Weights of a small transformer language model.
Size: width 192, MLP 384 SwiGLU.
Architecture: RMSNorm before each block, untied embeddings.
MLP neurons of a small language model. Each row is named by its layer, matrix (gate and up: input weights; down: output weights) and neuron, and shows model dimensions 96-191. Each number is 500 + 50 x the weight over its row's rms, rounded and kept within 0 to 999. Numbers have three digits each. A neuron's up and down rows have the sign that makes its largest values positive.
After each neuron's rows, "fires before" lists the tokens most often just after its 100 highest values on Wikipedia text that the model never trained on; "fires after" lists the tokens most often just before its 100 highest values on Wikipedia text that the model never trained on.

L3.gate186:513508518495539484529520445482554582524418491479483642564478490403531424412513520441504508496464581482495491580480519485446499449444581458442406549508458556544432472448531472545550502440470516529618574470430549520479435466516517525573498537484570462506470497509533488599484494433453564513
L3.up186:460447483485586496437516465527556494534475466409519637581513507476519494432571526512463574490499557473562440544525579470511561492557566484477432556466475587573449483485458403545519436538455500476531534478475606532445433481543530526458471426531519466482565432502527468481501459423492547460
L3.down186:564491451462526459483538523453487596471515507496536487498552522525568526578548590560537537490480491499489456615514498499454563547507624501499407566520426583476479507495557451507483477549490461449528442467414439446518458470513457555527503486545440465505569550514475519482547524440518453423
fires before: "="
fires after: "\n\n", "="

L3.gate358:554600553519529590509464560508520557482455536525490522538534486478417392505487581421498523541639525411512471436546453521567468472540512472535473522513491528472590472549546521372573485413569510443519555384504550507537493487528504497484450561528494403442486449576481540568440535552498476471
L3.up358:415537534478488473451539426590483470550498582548605448449567497433538487535540534438578416435453456502543589566473611455486472507456470475573528594498550437500520429580509547538533491493517509496475599555579482534501571518449470456522434540467527533552637398499431493573603412494486493503
L3.down358:518496506516463536515456482432496472473456534388475558530505510503524441524485528560550483550514467460522482442504472515515530536585531555532501583499416535463461519382465492457467475502603507505477477494644486435591488455536522498445502477395473396469405450545505588556552558496450472537
fires before: ".", ",", " |", " million"
fires after: " $", ",", " +", "$", " −", "."

L9.gate217:530503425470449451465559431383456511517439472485487512486536520436419492506517459524520498483467533485517490496445518585499524558624416502511509552467483546430580442543563454551479498470532441494546522455571487515557403494445572412395468502557546530599517411485525409635546529504489548494
L9.up217:484474551560513569525485449491376457479461474531514546509537420472449533543545629437571501471527364460436507547454487448588486463497542413558555479498465551488531511533486461556476425507523535512460518498457554468468468519466559540509453600433502467507439565605546470523448518483528546424
L9.down217:441502563434508516456522532606550498519489405536490608453530517471513547466384492501497623445500599546476438543477445552535456440431465485503527449537585464388451513486558482502536534496521510642439480488508462499413574467562427553587579514501449534494558537479519527426478476483511479430
fires before: "|"
fires after: "-"

L8.gate97:577565426584519466568541484452442420477498510461438434579409583533496477455514503473477549507485532526433464559539486549507509480505528391452502546513465586581454426494400390426501577452409447575512522461420572507542485434473506515471526534496463447444442560617537471472487473479412531598
L8.up97:544495518418506557462450425542510456497587419555449457556593502449456542516558479420470614557505404504523461515516597461499484504535416464546400518377553553460484552445559427511466525568512472489522541516495571529507475425441449505451570518511530495465511493472552533516446544495486500464
L8.down97:536501451516439552594602511486432511560509415547603534466518506465506522501460463495526498550489468506463484599481520449464520496521536507488461472479423493534377557513576414483510457454437418514475564562530460516552532425452435511540506456426493472440463516539383540523498453445439527537
fires before: "-", "\n", "n"
fires after: "-", " Can", "enti"

L3.gate219:496418520492655516468436462475505468537440475476578512553557470511466570320544495444463385516579555570474433607508478487464548531543441566430473509454535477451458531570603512598461456492489469479493492491381510538477522574509432431556492543552606559489577530471536432501604503509565512435
L3.up219:488476549499594563480432526432479576436569459432526570498552480468471481461510463493615424494508549440543562493510465443492499472576425511403558519490524432512541559399547449494460585437458501519556435480390508409540389542474470436514512498457534463574483481566439458545503502446533504508
L3.down219:511497514440469399414570543480455513470455489473481561529444494406437468497541456478557459502474466483417470545503487527437573621521450527551493527508467455347447458506607521474453506406521555455466479499499528451580508535529424527548492489442508473372517546497521505525466549541576502483
fires before: " |", "%", ";", ".", " ("
fires after: "."

L3.gate164:487495455495557452493430557504461504508509404515506519507563516506487544455462467511490453477468541519487476489463543470471519599518469559415480481477515522441538548553395525593404536577578623590499582561426501552469502497469534431457435527506564506483449476411521469493448384575467506472
L3.up164:502531508398399561540364487592558476484512521475466524491602480495506536531542483561502428535527535456511424483502548434419485502477435464499495427484516495523484480602501441531494458447511555559553456535421510485470433547464524464392569505473451487458559455447618519520544439625494533549
L3.down164:415515487475497578575466525525512507523535547484470487537470533541475530451600490559504454490414455525572419513441509520504457459501482462660515433510457429343519539538451575420442508436517498574473507503446572547500423459486480536433488502488570523456452515488513539540496420523481460591
fires before: " was", " is", " also", " has"
fires after: "."

L8.gate347:581482458456441546559503516533524452475465570543426533501550569479515516499395504481511412466565555449501546402432527565525503567555585424467492571617490543547492516529415501460560593430476556448519490507519525450407464508551477505494522561474497508478532616477472420424524415510449477552
L8.up347:485456507500621432483484577492545536479460478534436652563572411456614519509571519498437477438498472479473540487566430510506406503466580461426567536566536498535569502495431461437494476518537491402410485529480468464401534503545542485492479515530615469505508532601460475491530532534494625520
L8.down347:465552591506573498433551493468436478457420480435543480454558543567486612477513545498480454515504479476429578460514541507516473458502515476584440549461475571561430536504547471515506527497571499531461456492550546463555608441467469498522507500553474474573550455520535430544446462499459546567
fires before: "\n", "=", "\n\n"
fires after: "=", " =", "History"

L8.gate48:523537605584513422582513514513419560547575451486545379483591484469428561479557461420526530479511567415485485633510456366458456506456555441470491422533412613478466500497529436518492445477487523477449534542463471502425486569463451556500558546464549437456475513457556526499473528418557523483
L8.up48:334524394487500490534479434463464528389586516489512496469454527479528528499474564521440506517515532588539470547451511544452477420517526454600481528533469473509558531532544465469488516446519553437463539497471519557450610569373417464490468530563475429492493460453514461484539503528510470508
L8.down48:619523472507488612510534499486457567571514477480573570569507478455428429536451497465466498463474392484461509491564467551489540509559479564499473487474463514521454456482531545490458511545454357525516538402412560442436457510596408580537532505557535513467554506462539491485418379475394558486
fires before: "3", "2", "0", "4", "9", "8"
fires after: ","

L8.gate363:492544512574473530428419539533492458543477527504501485545464502438512522482533481409484569460627440470487497518479407477416449497376577508539569546457523548502508476611488550479445594516506583606433491487492590560545544471462542562478503506513496442435511456576535563468495473460348602425
L8.up363:463537550471544553467495535486546384562445536408558575574411404565544473466505492536503521579426487514515493523556446485456608487449461479568498480528518559540458545478530430473516501521510500427528433610507491570660446544503534571433398446501494420453509539519512497460510520453446522515
L8.down363:508474491436486512395566573585480493546564537476576411512505462566524546515498542375544491509604531466539426578494504566562569452556587498490531457481546539454391502584563526525434566540573560558461527481465543491527469490521567486456445658507548449501454464549524540519513481505508504617
fires before: "-"
fires after: "|", " MF"

L4.gate140:400493507530483531492446481448408404524567531522498435533600476503493564426360541524402431464488489551427493517488581607521499584522525506535380564486521506382437500488528499470470562452544542515472467529469477476555485488545414472448440542568447442485500478488440540512499457499520543469
L4.up140:486406496496569464535412469486563558471482532497536519551495506538501482551509503443475477575478514550492526484533591529421555482464486492470459541547556470454463614427456504543514471496439421512523399449490466456576446520444527494454493448517538596460579489514516533504625512461589448558
L4.down140:436505547564526491525457520447573515653461467527483428568463455556561458464435482457539466485561489481474477459576536489499478468522532435593438469497414440313536525490508492511472499402535613439495460547439429433434563595475398386472527455556553504524506555561531528383516439562440501467
fires before: "″", "9", "6", "2", "0"
fires after: ",", "′", ".", " Net"

L2.gate53:432414465580472436520438540461515422529497487478530499633555442540475563494563582563538425431526484520470503484472430468551584590610495482546484591470493522439473506485592420501517485433508505474502469457532419444490517417560533530458532476494508501506533525472444543541589502580482474487
L2.up53:496494482467461491405503526474514480558536538432426496502498464542485511601555519450476458524556512493440556533510515494426533562427454478445406552403494414440495521441477432628444549604485438438497548491538517457461499477418448470434436537441528482538551498437476521505527543525507501519
L2.down53:442519459504470523524424421424481408458489488434542463650466515455465513473458480499547537419507575533523464420392426494601571529545592466589529533424579539535440492513525493470523433476468540497457439502434481409524507436482478523501478493528517461453546546523449540492530493603482570537
fires before: "9", "0", "3", "6", "4", "2"
fires after: ","

L4.gate98:433452533449576552529417529498473487503413525455462527505381485497466524542520480549374516559490531469659471504553610508506474395434503531444431497480574520497520500414534492504426414470537486631480548523549434498479470539628558485452539558508523462506486505573499477423494568506505555534
L4.up98:462561563428459495522528583541558474435453433532391501438511376513474515499442498471471501403567442477549577508541505444477459419484486448483497413541501444524551435343541481515513491519439500585465550416524437516518488501433584529496509490523561439470505482470465451522549503544403478503
L4.down98:470510473618570509509466627551598529449431477600536545502402486509459537465478436518505507479631545413538534478512466559582525521578513516498508509523470518492484458560445518513576500577493405447462480497474515465456453491524443515507469509541479539472531532558473468598483547533483460544
fires before: "\n", "\n\n", "-"
fires after: "=", "\"", "-", "/"

L2.gate44:523502508566408492507459505498499480546554444503545567476557446491506491577529480490504534599463465504521568421485547480532609537565544505502524496584418485471501425516540566540488420492442467539542476435545499533391567466548498518558383502567517493470353485521473580447539534567491484539
L2.up44:474484509551470487579499517519490511477593430498489569463603392499492510548521526425521472466499446436508541472475575542550551530541509464561549448563406450542465469427570557461482382446483445473538536435572487477409549487540509507590490455490490448514433482540499545447659545535533495545
L2.down44:492554516542483416580390477446457541422452541480489471503434490494582401504462517484536545554505555521506462465527465509445472442504539442511482498511527537559470585596436567507530527551521482475458451560444426550502367444557516536497473538469540408534452508435512491553472475499561520515
fires before: "\n", "}", " \"", "  ", "0"
fires after: "  ", " 978", "{"

L4.gate322:483548556493483427501378407528532535442492492548492616525474445443570412480496467543506579377579540436602440529509433475529438514619478475435511483479458449417630524467520523415525433454472480513488542471492587546511398427531441472465415513458563485507489519541540423464544606475458527496
L4.up322:562419513402473497529500521413555442469485501451594484510466568612545440431560525539545516537467456503481549513507571485547552470400508483519456482497537466555443567498468468586485557453483510519585629476475579409559519453529594526446558451465519565465576512455552479498349409606473459545
L4.down322:451520546563483546515530480512519542521449480480407526589549472428498526460451552501367470447530526479521411502417469473532448544502557423527494459497334535485535422457490555501499485517471460484446540495458491507524443503446434442509494506524481372515462503566479427468644423522518537470
fires before: "-"
fires after: "|", "-"

L3.gate380:479384530549528537518484454501439394525552462488471566595512496453507524432537480514573432423455491563434592465569536380534463458542366569530463482460579539569565566517548520583454540468449511455476507593586587511504429476524575451507369498500556459509511500449462540462513590576537536451
L3.up380:503419479481490426567495546459517453441466489496420478485587442590469536426413426493415444536441535570445546555552547451550550542501480521492409501498518469457541495489454512520486494523413470576505511542457490432405464493463550486502467491488615492513426574404521526472484473452508544422
L3.down380:546554549477532469505563509505484517420473544496493550549556508551516469508629525523541557515530495464463418417478500568544460617476466481449535611490466530624500647463485480539525513490490510537536503470438504605494483479542399552460527558482491518570585541570527540529516480490568445506
fires before: "."
fires after: ".", " The"

L8.gate304:466508488513545429570520520501601466397542550503531443537534533491445502490530403419464452560564351437395534558479455527398451614466486476574500525530552400599443450555432493474503475486523551544409528613486502493527456475468529503518431472580538463460469451516549540462514505491528510505
L8.up304:538436578479532488507536477578474534505564556445493486501522493491554521503418440540489435503451430500478434537553557548429564506468476515593447468520492587523514487546536516530394554420464482529438485565457449531574493546488453504469452494596533487525575568524481484533578509484526523631
L8.down304:590572518433521464515513588492505569421460504486570456418509466415542477489418467500463543442491462466538529511532463566523530486526521380438543452442563602604530462583501541519555542491590480487441532580578468569549406435481523468572458450482513474533483529504521498510530479486527490568
fires before: " a", " an", " American", "American"
fires after: ")", " =", ",", " is", " was"

L9.gate350:599520598545523615538509372553497517413602588487485548523607474433502496525492517481463491430442388495504495471472513519489406462503432454512513467481486572540450487496466559406562467484498430533460425566460504431519485343543516514533497525463512463498502526527516445513460535622466612454
L9.up350:532502537510505493506514371495505500448554537437511539525431432572374501610472533500472450509442439464387479565555414472505473514581507570581450437432527584539478557419480518549581480399467420448627494508466509525536448510480526460410468453481580425499464504511464491509478570509514442548
L9.down350:520428461565511502514379516437506541491543491454445450438533462476451444389446428396535532497488496455633532500495448462524529509472526447585477507436487473529456482456477573611616512469499540455485530457521491483631468536446448501470524512570461495579535535436463460484521438609505523493
fires before: " a", " an", " the", " American"
fires after: ")", " is", ","

L2.gate199:468553495469563439436385390534427535435401463534439546581365613440533474567485502522508419525476486442583497539559452589477556466446464496496432539485559514465462511508491546516457511562471518529529532487511442635547510567495557518523488432418536442520547488557510475527493483546509550591
L2.up199:498555455573499476551409579517434481475551570483505535535520503435512493536534486593418456585481502406591567468475538515531520471590557596498494503552509538488579494484511629517518535421564456472526423478595511553576508525499595514429513473482441550587472495527499464528506532459506466543
L2.down199:464605505480498497487496497509492480455507558496513458505476389517545459494461502440480517480506409544510490506549533435502468434517603549534586475517461528565531475463622443465437469381516517447443485442536561507541566552507507573462603544445512605570584539538456516499410521509441505513
fires before: "-"
fires after: "|", "-"